config.yaml
n_layer: 16
n_kv_head: 5
vocab_size: 2234
norm_place: "pre"
qk_norm: false
attn_scale: 0.177
extras: ["capped logits"]
init_std_qkv: 0.0321
lr_mult_o: 3.0
grad_clip: 1.0
MLP neurons of a small language model. Each row is named by its layer, matrix (down: output weights) and neuron, and shows model dimensions 0-127. Each number is 128 + 32 x the weight over its row's rms, rounded and kept within 0 to 255. Numbers have three digits each.
A block is one neuron, or neurons of one layer that tend to fire together. Before each block is what it responds to, as a language model described it from the Wikipedia text at the highest values.

Description: Table header pipes, r-pieces
L8.down81:162088071131090156146089064112060129069089149122106123155119166096089181076125131115104101096074180116106090142160138167171114141050077097107131145120111117104078176129191130154123124174099185116152065138111150074117131061147121141127134114183196126137171110094086071153129117096166111143119135204159176182148081133153162132176162126114149141105158178094128151098126136153118129133127
L8.down121:150111119096143083129056139161117106158121130054108198140195096080080106121077069090118125150074108155169075134122111124144112139163061144071109166131126136135173162146130147153076051127125129096136189183113164126173113123133146165179127111139121137131186171133117057158175167117127136081102115164101108133192118129097097144161096120167134111123103133172115155150130130127120071105120
L8.down147:139112178094109138137104122192142071131137134126126167149183139162118141091127108140123141163099116148088122120127124128159092097150131105076153115195148152118171095157121138151154095108066120206165128074214120145135159094122092060144090161131153145093107148146119099147111175177114096152106093130133179180055124080141112081179135132156148123123074128080118076119095151248075085141129
L8.down165:165118184070116113163183098141143093126136099111150148104140111160166158144192164114117141077123135213084143147150111093156111059145147141080121095131161147107096158117104175151177157137025089127116099116109132144099093083150100107148043092149148098107156157159109129160095079109111120146143112171138114174193188131140109109115152130087126073188086157087128165145113135102131148150158
L8.down168:165163149145151100102096111120134112157136134178124143146142181164132108111127153116108086128132148116102068130058135081113152119161150196071150127140068101139120090148110080131155179104116123118204121177144217128155192150159129140127120097156153139123102142108108045132083142146143146156066094158071103168178079048096129088117156150129149133156168126050075116139120127131133104111140
L8.down179:149129123124182114165090121121140129200144172125071124152124118143127134114137105180074178146139101146159139086098113108169054172087127050077155074141154145111143146158119115206129138164112041175147168135076067115131105076105168096136102159162101128116122118149112075132101121078123095107157182058148112101110164150131151128154058137048140138111157135113132119161147131132170119152176
L8.down234:153141179127161110145144136187157109127109050101053118127165164093084108155164148128140143104153110122106168182118118173128164100093132076174156106142178080143117167147088168094150125163125148146099090143171168162121119162120108093049112085140139096139118155146127075098095166162155152044154105085083192108088153142123130102113161109099155109168122091123109070109140112092197144165122
L8.down311:147155183102125146123179185189151114139156118091157086225132086099138077120114091129171128120141134142122099166126150108156132080145177086132093105099076151075101121149153161164159069181114155179097109130108122142134102145122159147128165170122135178104119155139110075116143148126148131114072147138134089127106136127096124130069100115088091164107077056147159164141174085088150142134126
L8.down315:108094102137173156106104113089151139151100061137123070095185154182170156116202119171113153096111134135127142143122106088063206100078143106137128090159138078153165178180162121160109115095111154157160115078090089094111127109095101164143169113092126146086092153141113136112175104140141139092135139145132095095196134102133143165130127185107139130102133075085137116157069096164108116127156
L8.down324:145131131125102142135074163153091125172112125135110058119199101137124107161124052084088128172146077158084144138073104161153132142118136122133110098075095054129113113113128147127184124118128100140174111163082109141162138099143180124194135094117174179109149141168143143115169168131105153084160129132169144084129165131116184120175099142143186103080142108142094125105108062133200131069099
L8.down361:150104124088103151168089152185089119117130094197155185101102148065150110119094150151109119181231161091095123081121150153092147161144154154166147135096160100111094114158091111089173129132080115050126097116106150122158099165104079093156144121156134094087161135085100115160125129117133173167097126126106131087124094141123128098139060092176150158071115102112098161097084126154112094164123
L8.down450:131102142168117161120152102107115138117097087134060114134164156140098137160138141123039110169100130101149130142114136171172203119114078121091146118083146079109146061141132119083089109169131177113149105167155138121107148120123178108150110094089092171161139179051170192136140108113133168120197161097136134120172152128069146104160084154094080168126067150172123116179163151107140110127176
L8.down527:114120187202081116110134076119118156182139091091155084074120157143187132191080092143152108161119093085108124129128147136177182094109128104082098136157183113113116095144128094117106164148109139146100104156121066118101131150126112180133166135128109042176108108152159164135160123065132161113114120113116160048132107068114108171098124145119165127166135204146149153140143134153136118128162
L8.down536:032069123139073100120132105160099162161173128189159122157133166143166160135149132124146106188133090133057162109128156083136095113126135107151151176064115100089138142098155085050155168145154101136146139126109067125170167171153123069076100088070123163118066121147151147097125152154106149166059153116039142069101126141073147111162128144132148125158167119120136157143142142117084187136148
L8.down618:181171149078143096190066149129117136154086191105081180137119102128094165109092110130095147136090009104159133110138116190134152100156096115093119151114139121135160141132101121156102111120061111084138186171181128191176077145143125134157103175180112087111122119119115044131172123140150103111109099164147177144132087177118103143178117160153102144072104123147128140081119105129079123078100
L8.down619:150141125133132131163141102108132101114104138178089152132122097133150155068161133070127126150130156143036130110089081108146130164136143098148126222117080135114157129137139154195156127161090158192099047107129124098175138120103142127097137128076147165094178144094134132094116066093093156138155163103118151127118153183132119159171098160067129162061155127161115126165159156093089133119073

Description: Word-final -ing/-ling suffix
L2.down516:116106132125124084108139150083127121066092081155137151092115127178075171036065083130126113113112079150173103093153157167205134073186075113111101130135164130117145098135150159138131140119095113165133152144127090147076115115088107088145147154187148142085155172114138177114149187150064150129082144107172172100116203146169166143122172168117134077158165097150157103142097164138179061115101

Description: Mid-word verb completions
L8.down16:122146140141142109104130135086162135095154160161111120165077091153144097127056144156040166124171122181126112147133144193173130125132108096074121147049121171102137145111116104131137143146103190155103134160136132123165126105172103146154155126077160144130115099130078096093131171125152128110115184126169080145109140035155193131062108111108097139201149174112194139140077092092136073102137
L8.down25:116149139159147126158162110133080133064151107130090160193138165178090120099132136096088049142141076116174163115148181137166124122118153104092113180182114156113133147157087102133164118130116084118150181159126128137113051125102117108192140049103068182138120118147161050152107146144141161205140166144132132136069140092105098136082098174143122174127159081122110115148090101137148108109135
L8.down29:155095100146117138015131086090133143053178061156102134141182166114090140117158127100128135131103131099065205111155144082151208144126108127101142164095185153162122116125164104084121171105173066184110126155127142137146144157145153157098160185164159123153143110109141185145149199153123053101170115159112115113168135138108115169167164090151124208093157104119097109101139116103135122123126
L8.down46:093094157107094142134134120164113217105156083105128150126159064150149119169135088135108121089136093120094170108141157109087148180094139178132124080157134071113125115113174157152120117112042158182118138094145104068123140123115122179120164148163127205184126194084137108151155105098101112084165091096179075129129111134114095145174087160154131104099148118172134104107097100105109122165117
L8.down68:188122066118103147201108065051068095100167144164110148161177139131091102033120136107147177176157184053118164170131129109167092131144096037163117144143170114132145095167130122136125125139147131103077135125138158150132139074132116119154168125142110131106152071136120087160098145200113129125107130133063165168125151109124129145104144100148143136106125088109141161127067129099117121107171
L8.down93:127179101141108131105143185158111096143151069164112094103099052151182105161175105144158142132204188099117125102118129064120185187147089138173136160134103143118134083134101102139108078155070115094102132088155125184145168082076149143180114134088174113172124151150119106129136135147142121162146112141153166102132112139168097168123121168120104145140178149118079107097146149090163132050150
L8.down133:063151134120196136080119170087153188076127120194085107138102170095152132135131120111142138071132153164170095104128144105161067174150126142126121182100126160177104110113159135143148133098119122144084206141174138149123170112111116125119127124159108141124146137078207148168137141153117135134119096149142120110140143119125100116119132129225160140105102086072114133149153184125111082117016
L8.down172:151086111177197165089165148082179137133163102123134160141110164083121102049110148115101112121158160063120098108127124142109147175149089116129097031144101120106119121068100144099095122163166109124129088153165205144121143146118128141147187120157073147078150135127107093148131119163159134127164065120134139083106139172098128151142082119105113172094139159122147128103063097166106129223169
L8.down190:139117071142184126119156127102183121143130146179129142133112159120142137110177102070104134163095119142095136149078122163117112131128094144170087133189154103109162068155124152136114166111100138171088137169121100142204210103194153087106072118110141153126182099111196134145121118159065156083103118114098136164109123071160132095061145128122114121161157098130129212069075151091163092151190
L8.down318:212182109138154133093146122135128164163131153118133107068164130081127107140174125159078154124191095167117175152141095113112118138123131049134196130188104126104118125218109129133172147116113105127134079150109119115074162194126192109113153152142115134114105152132128132092150084095118119134154074108168129141105112105138125132153130124100096156111072120121129007135171140091077143161189
L8.down320:078178086164101125151020106156130122130108049098175104122117095147105137104124146161129065112090190122136092173126111136082137099113151085101136142135116164113180063170185125116171180128176126092093108095128111114172130114154134133204138167099157168172162103081108138130168204164092119094149085141136135154155139155132130122141120153109110147087117133178132104187067159085153096111076
L8.down370:130091125167103112166189109150083120156112137121084102110159177174106185139158124122129126132107193163113116098152129140090115151141115125100136061106111090149170163172139103176133114189159136173110106141158174129102141126142166134120121085095163169168099110114174155169082100109163100106170144119109071143141109130127076192185141149117161154116118082158134111075162143084098142082093
L8.down381:084066109117152189119132077085092137058106152129195083121135143095102135107119099118124124151104126118123115183145133163124122173156122197146146138106110129077131128063060091145147148092169145069160163090148166155075160173159132107093132090128123204076110104128159127178118154098090128104092158154050127174144118101123156155119107143099149118129131121134139173073092187172119180178100
L8.down419:152174150141201105112104166129122118109106130151141119078128144107150076133131108101107151105151148166105069156126150063114140094118120217193147098135169081051120091119164118112119132089113064078171124074142144115119148092156136077175167105139096160138119099158142164139101116117154171126185149117133140168109121180131106170184142044128139126177171130139095154117060104147192121145161
L8.down523:142167113121155108102170123088155141131125088140047093071133103118106173082142131123073113108076096143157085122128159089152169114127114166177067107125177134143149179109139092114136090114126145122131149117124146112103161138177081080152157107105183069171163151102153119173167161137164115132090156075093115135109113075127218111131119191106140128116155123124111112114130171053177095135149
L8.down542:099136130143119110054125144106077135114087114133135093100086077100173130067124098192068168118101170132089078096124113123153164106128135164196150141150144105111096159162092159176139121105131122123118126182160101132096107152098107086132197168120141046163139168145148130111142152110106110134187093147144125101112080110159141109116138133103120101107177177178167138135202084094182124123082

Description: Mid-word verb fragments
L13.down245:135112064111126103134169156033137139166140133173143115146127123106065138109147079110059176102117174102100106146168130040129147140093130127186127134175149101104074130107098138087092157136219142095110116197129169149091140140126121128098118110144109149103211112079108180134087118091148131110166141116121110134164053100094129157138157148135118095141122119132075106149166118106163105098140
L13.down283:101110116130093124151131127161156219119140095172159129175121127114156180146162044099147105190219114111179140122134088144144092153115129116173120071147101099108133133107106139067176124138129141125086124139101107131158105137117082139163129114097091153090173190139153135077184122069152131061116110178137164119152128150135135161176132114139129089149124148068084111152176127085160187154101
L13.down435:181114148158154175081110090149141172148109111169166053103188140105124157118148098108110093197122187063140135118091044168094121149142186134146089143103114150104086109118171097182122103151122106134162162129114164157111056077129164148117131096170132160141070140093117139148150157153043136101146106126122084144076119125161119196087133076135118194100088149147194103114119155130085142152178
L13.down458:126089119136074165182148185081085080150139108173088156168097138165184122177106161131145149129131163098104176136117170124111138156117103156143119113158098073118135146176120089115113151092164079121162118125099115158138135111152132105196128180113066137125125078109116194106130137107143124104112174099149103104121157075156173091136168123150078135205099157125169101151074104132126067093120

Description: Wikipedia section heading markers
L2.down505:119110091147097134140094130137062160109143149193129132119171194154120142091121122094167073135131156105135167131146136150117109140135113104142156131118148116111131130076127163097037127105208133117121155119102178127141141126129147128145123139126098165116168209166192107144069123121167118138130181116131090105159150134048104132125092112164114158076164134067146129192116132194088124122122

Description: Sentence-ending punctuation
L13.down175:155102107113128115149152118085130155066081180100179145120110105125150156131132151125120129160101110112111113089164117132133182064125216118124114070109140072165099076115161054129085157133164140140137180095134148100113129186142187050124100149171144110167186111097148140134123129081107136130118136170138115082176151111100116202134115125163122096124133114121097154084076140122112104090167
L13.down219:127093124142148136102138126172151158136183123128110144167173144090152089048099127192092129158125075131168090174112124100141139069058082179139158174161085101099118125192134135195105134168102113081182081177129144145111135158088069155133125102087139104136120094141151099131161163129117098151157153089147147135154111105124173133150157139094112122154131171129097105149133136114110162109148
L13.down476:117104145091165156139160111113132116141190118141191130133140107169115131126181088133080161100090120105188144078083141114137164145112116107114110190120103087126187141131128018109106142100144134107142125112070175133141128126143193152160161081145099122103127208094171085060067169086160145143107118118097163109099136095058131126113107153122184106138148102119160140196173189115101142142119
L13.down639:136099167188154162077138061146087137098129141141107163155100087143124149115150126152108191101112107180166123186111092150175174123128107156151108066123176109087152151121121056098162120168116171125105112168085124066183124113053125160088117083118139093171093115178133113118111111137110198191116087148169149125169121145148092147122137121100151174141151139104079163067177121144139123162134

Description: Name piece after initial
L8.down30:104112078097104130188098113092140176122156054166149108122134152190117085117121162147135109148138138079148115195176147146105041144151090136115119103157145169130169139060134143202151143160178098157149114097075158109145140073142173127161075167112110096149072128091137176148144101134143194115100100130093125125157147113171093166142097137109119139158130045138158130100124107105177158159118
L8.down48:146112147071096142157136056107121193163093151138048065086102155167156097118151140093110185084135163086098119134135100148093118122141075144131110115111034112086126102150192113120160112136205143119130165136144148138170159151143095173123130164150185137096097095125115180085151208149154148124154141201086134063186099112059105091126140104135122156148097094089163139130046130165140145088118
L8.down156:119157137096126129130149179110126147171153100148149112134126053075168116107107158127129119153120107120167101128132121119190115143079176143137112096165072192158159137191125118078118112146044135172049175145120134090160094114152130112127148126092132167165162143103078093104174153180097158089105143079128086134122125166097148094125133153140134102150099161120130092126145085138077091084098
L8.down174:102150118108086134151134091205188197127069108112147101126136129153055252134134142098117127041144136117094087098096094128060139142142152142175131138137148129089114141198096121123111095067113139123152059183067122106129112120158130120158150115127143192146182087145137126106090159112131073137075104138133116194119104153179119176129112147125134124151204138124102114107102084133172109131105
L8.down187:082140113163088148146152109105106086091121186159152102189122056120124153124115105046168111139138163161167196118121134118136053042125136083135139101157120139127117118158150196120167124148106149116154116115127137087095128114123094159170149130130160141081165073122131167155075103135174145090130106108118125082116152157159103147081160160116193102145163154134134180139162126099115074042065
L8.down329:125101172123099137131124130135116145107131074113150118129114119127115123110126200109114116095113155159090191144087128141143158120109125094106154129110155067137156102143079165145143098132124139178140150160130158126172202134184153101113132113081099106147155136104104157132090078143080089104133111117108093091121147101089172141117130085162150074139133095136186143154146098112190193079167
L8.down456:119110148096087173139145136135133158101120132120146145078189108076131115174103164059061101125066124125136097102094197167119177085133146108106174146180135119059084123125149138109084129060141158127143081152142124138085150120160145107180096077099140180137184179118148154144139094109143135097086124125146144119129115112197131120178185178091153155121107140102132193126134131171157106109150
L8.down519:186132053129193169140157145173119112146145100127169128107157167111113133175089039132091117078118142128152154095114147161145109094177206098151060102121106108123081128141166124154118100166143197080110125083135098120112123099084083099162119069080123116161119063145142095102191121080100107114146119109075074126112120156167139111101151098108113145091145093130151171131152085073128109130121
L8.down544:090093094110176082108111161166141165106134176141134109131144145094129160127153149136168139100122109127115108102117209082157135131147088183159108138090130125085108132124221093182074100145120111111128155128180137164235095162136095096133151170136179066115141086172078097138098146052090145152128159137125146148095067168150124053130106129095136095092087141155102107120091133160112132121076
L8.down565:088079159092142108180167125117132146088142079145119137167168132120100198165034169153108126139048109067132123092156095155139120173157160142115161219148106113114156075109108173074136107166128118162100064094159140092146178116098128137155184115079110168169108136102094171148088135111143143132093075168139089161099165150093130102161090154138171146135148134092156095158165111137137131127097
L8.down594:166133084146130130174110116164193127201134088115146150117067154142119078127097047130145131160144072140142134079170088148157123060117094111115125108143068110102057089163104149132136044171182100086127122148106107112098143103137083089111158161147091188089123114135133128163116126138144111095153157158152162185173136057116153171126123144107104159135113117173165114132120079134099163138106
L8.down614:117095124115100056150119150111083072180140119141146158127133075155157187169141135199127165161160100148087147100133135172163095080079133131113125149117132170154120155129130101054127138196116104124129094154127103123174102111142120061121089064089172064144087077155068163076113151148177124129171121115140092165127128104171078112153149163070131103121138096114141063121139118077190123135160
L8.down615:089141128072067081067142138141157181140073134117162122097156156167087161168126151116146140121100115116159080120165171071204080094128137175109162169150101140103085068106164088101121149132138119122113155100168149170142110138097088130151092128118152197159100153158119141162128151182124087129166107107137111150095194119198071085094137150101157153152153111138128114132140074103154161142146
L8.down626:123139114082091162163193140066072139114131148081092128182149163136157087080235124125196099151127138180139085130147161142124078117189096135136092129167119124083126147145107072120091086140074098178136129172086135128152099167105122110125105127174057139145124128128110127149131157129100142142113123143105182126103149070096086143106091101141130167145175179153058147119154056165092104149138
L8.down629:149132099061113134131130087138091115116176126137152151117208165155196185136116144125103124169143175074183079136114177155167066145146120121060157157110152104168122083160139103174156129118099134137135101157088154097102099154188088152076177152135132098105126075106122092101154130155116107142087104125140093157142135172140129162134090196098130111095173131088071111088118140070140181109137
L8.down634:144145165104113112164116174110195135080103136086103132109115134211173109146067120117107079052111143111119101077166179091129095100130183127129147139198111184152153130126186108153129122181147164127109156077083075071162121137044112122106085062126122159086101128088136117122211098132120121138146108140138103152140153097180140110070147140170164109143114143152122125136096134123064068126139

Description: Vowel-plus-n word pieces
L2.down385:121161132137146135125056127154159196115078080045106130188119168115064093109137143160089215114144143145143111131163113151111129118121140112130148175138089126109085143129064150089132112140141074129081095119193194138104145131153180196128092128101108125132159089151122065133111132139108126133112179103075186106111121141123143092160094125108137139096112177125182123125095128123149109140105

Description: Consonant-plus-r tokens
L2.down462:160087155089130140118136162120156122115133124075121130163179169188088107130178154091113105104088086169139062056139150119179159120192141128155150134086153150102141108145144148172117115125127134181120120155109163121159106091127142151100195135099134164072159132163065142091103096118109131082056157158154098085151138107121184105105164097059107143114062094120170088095147145097162080162144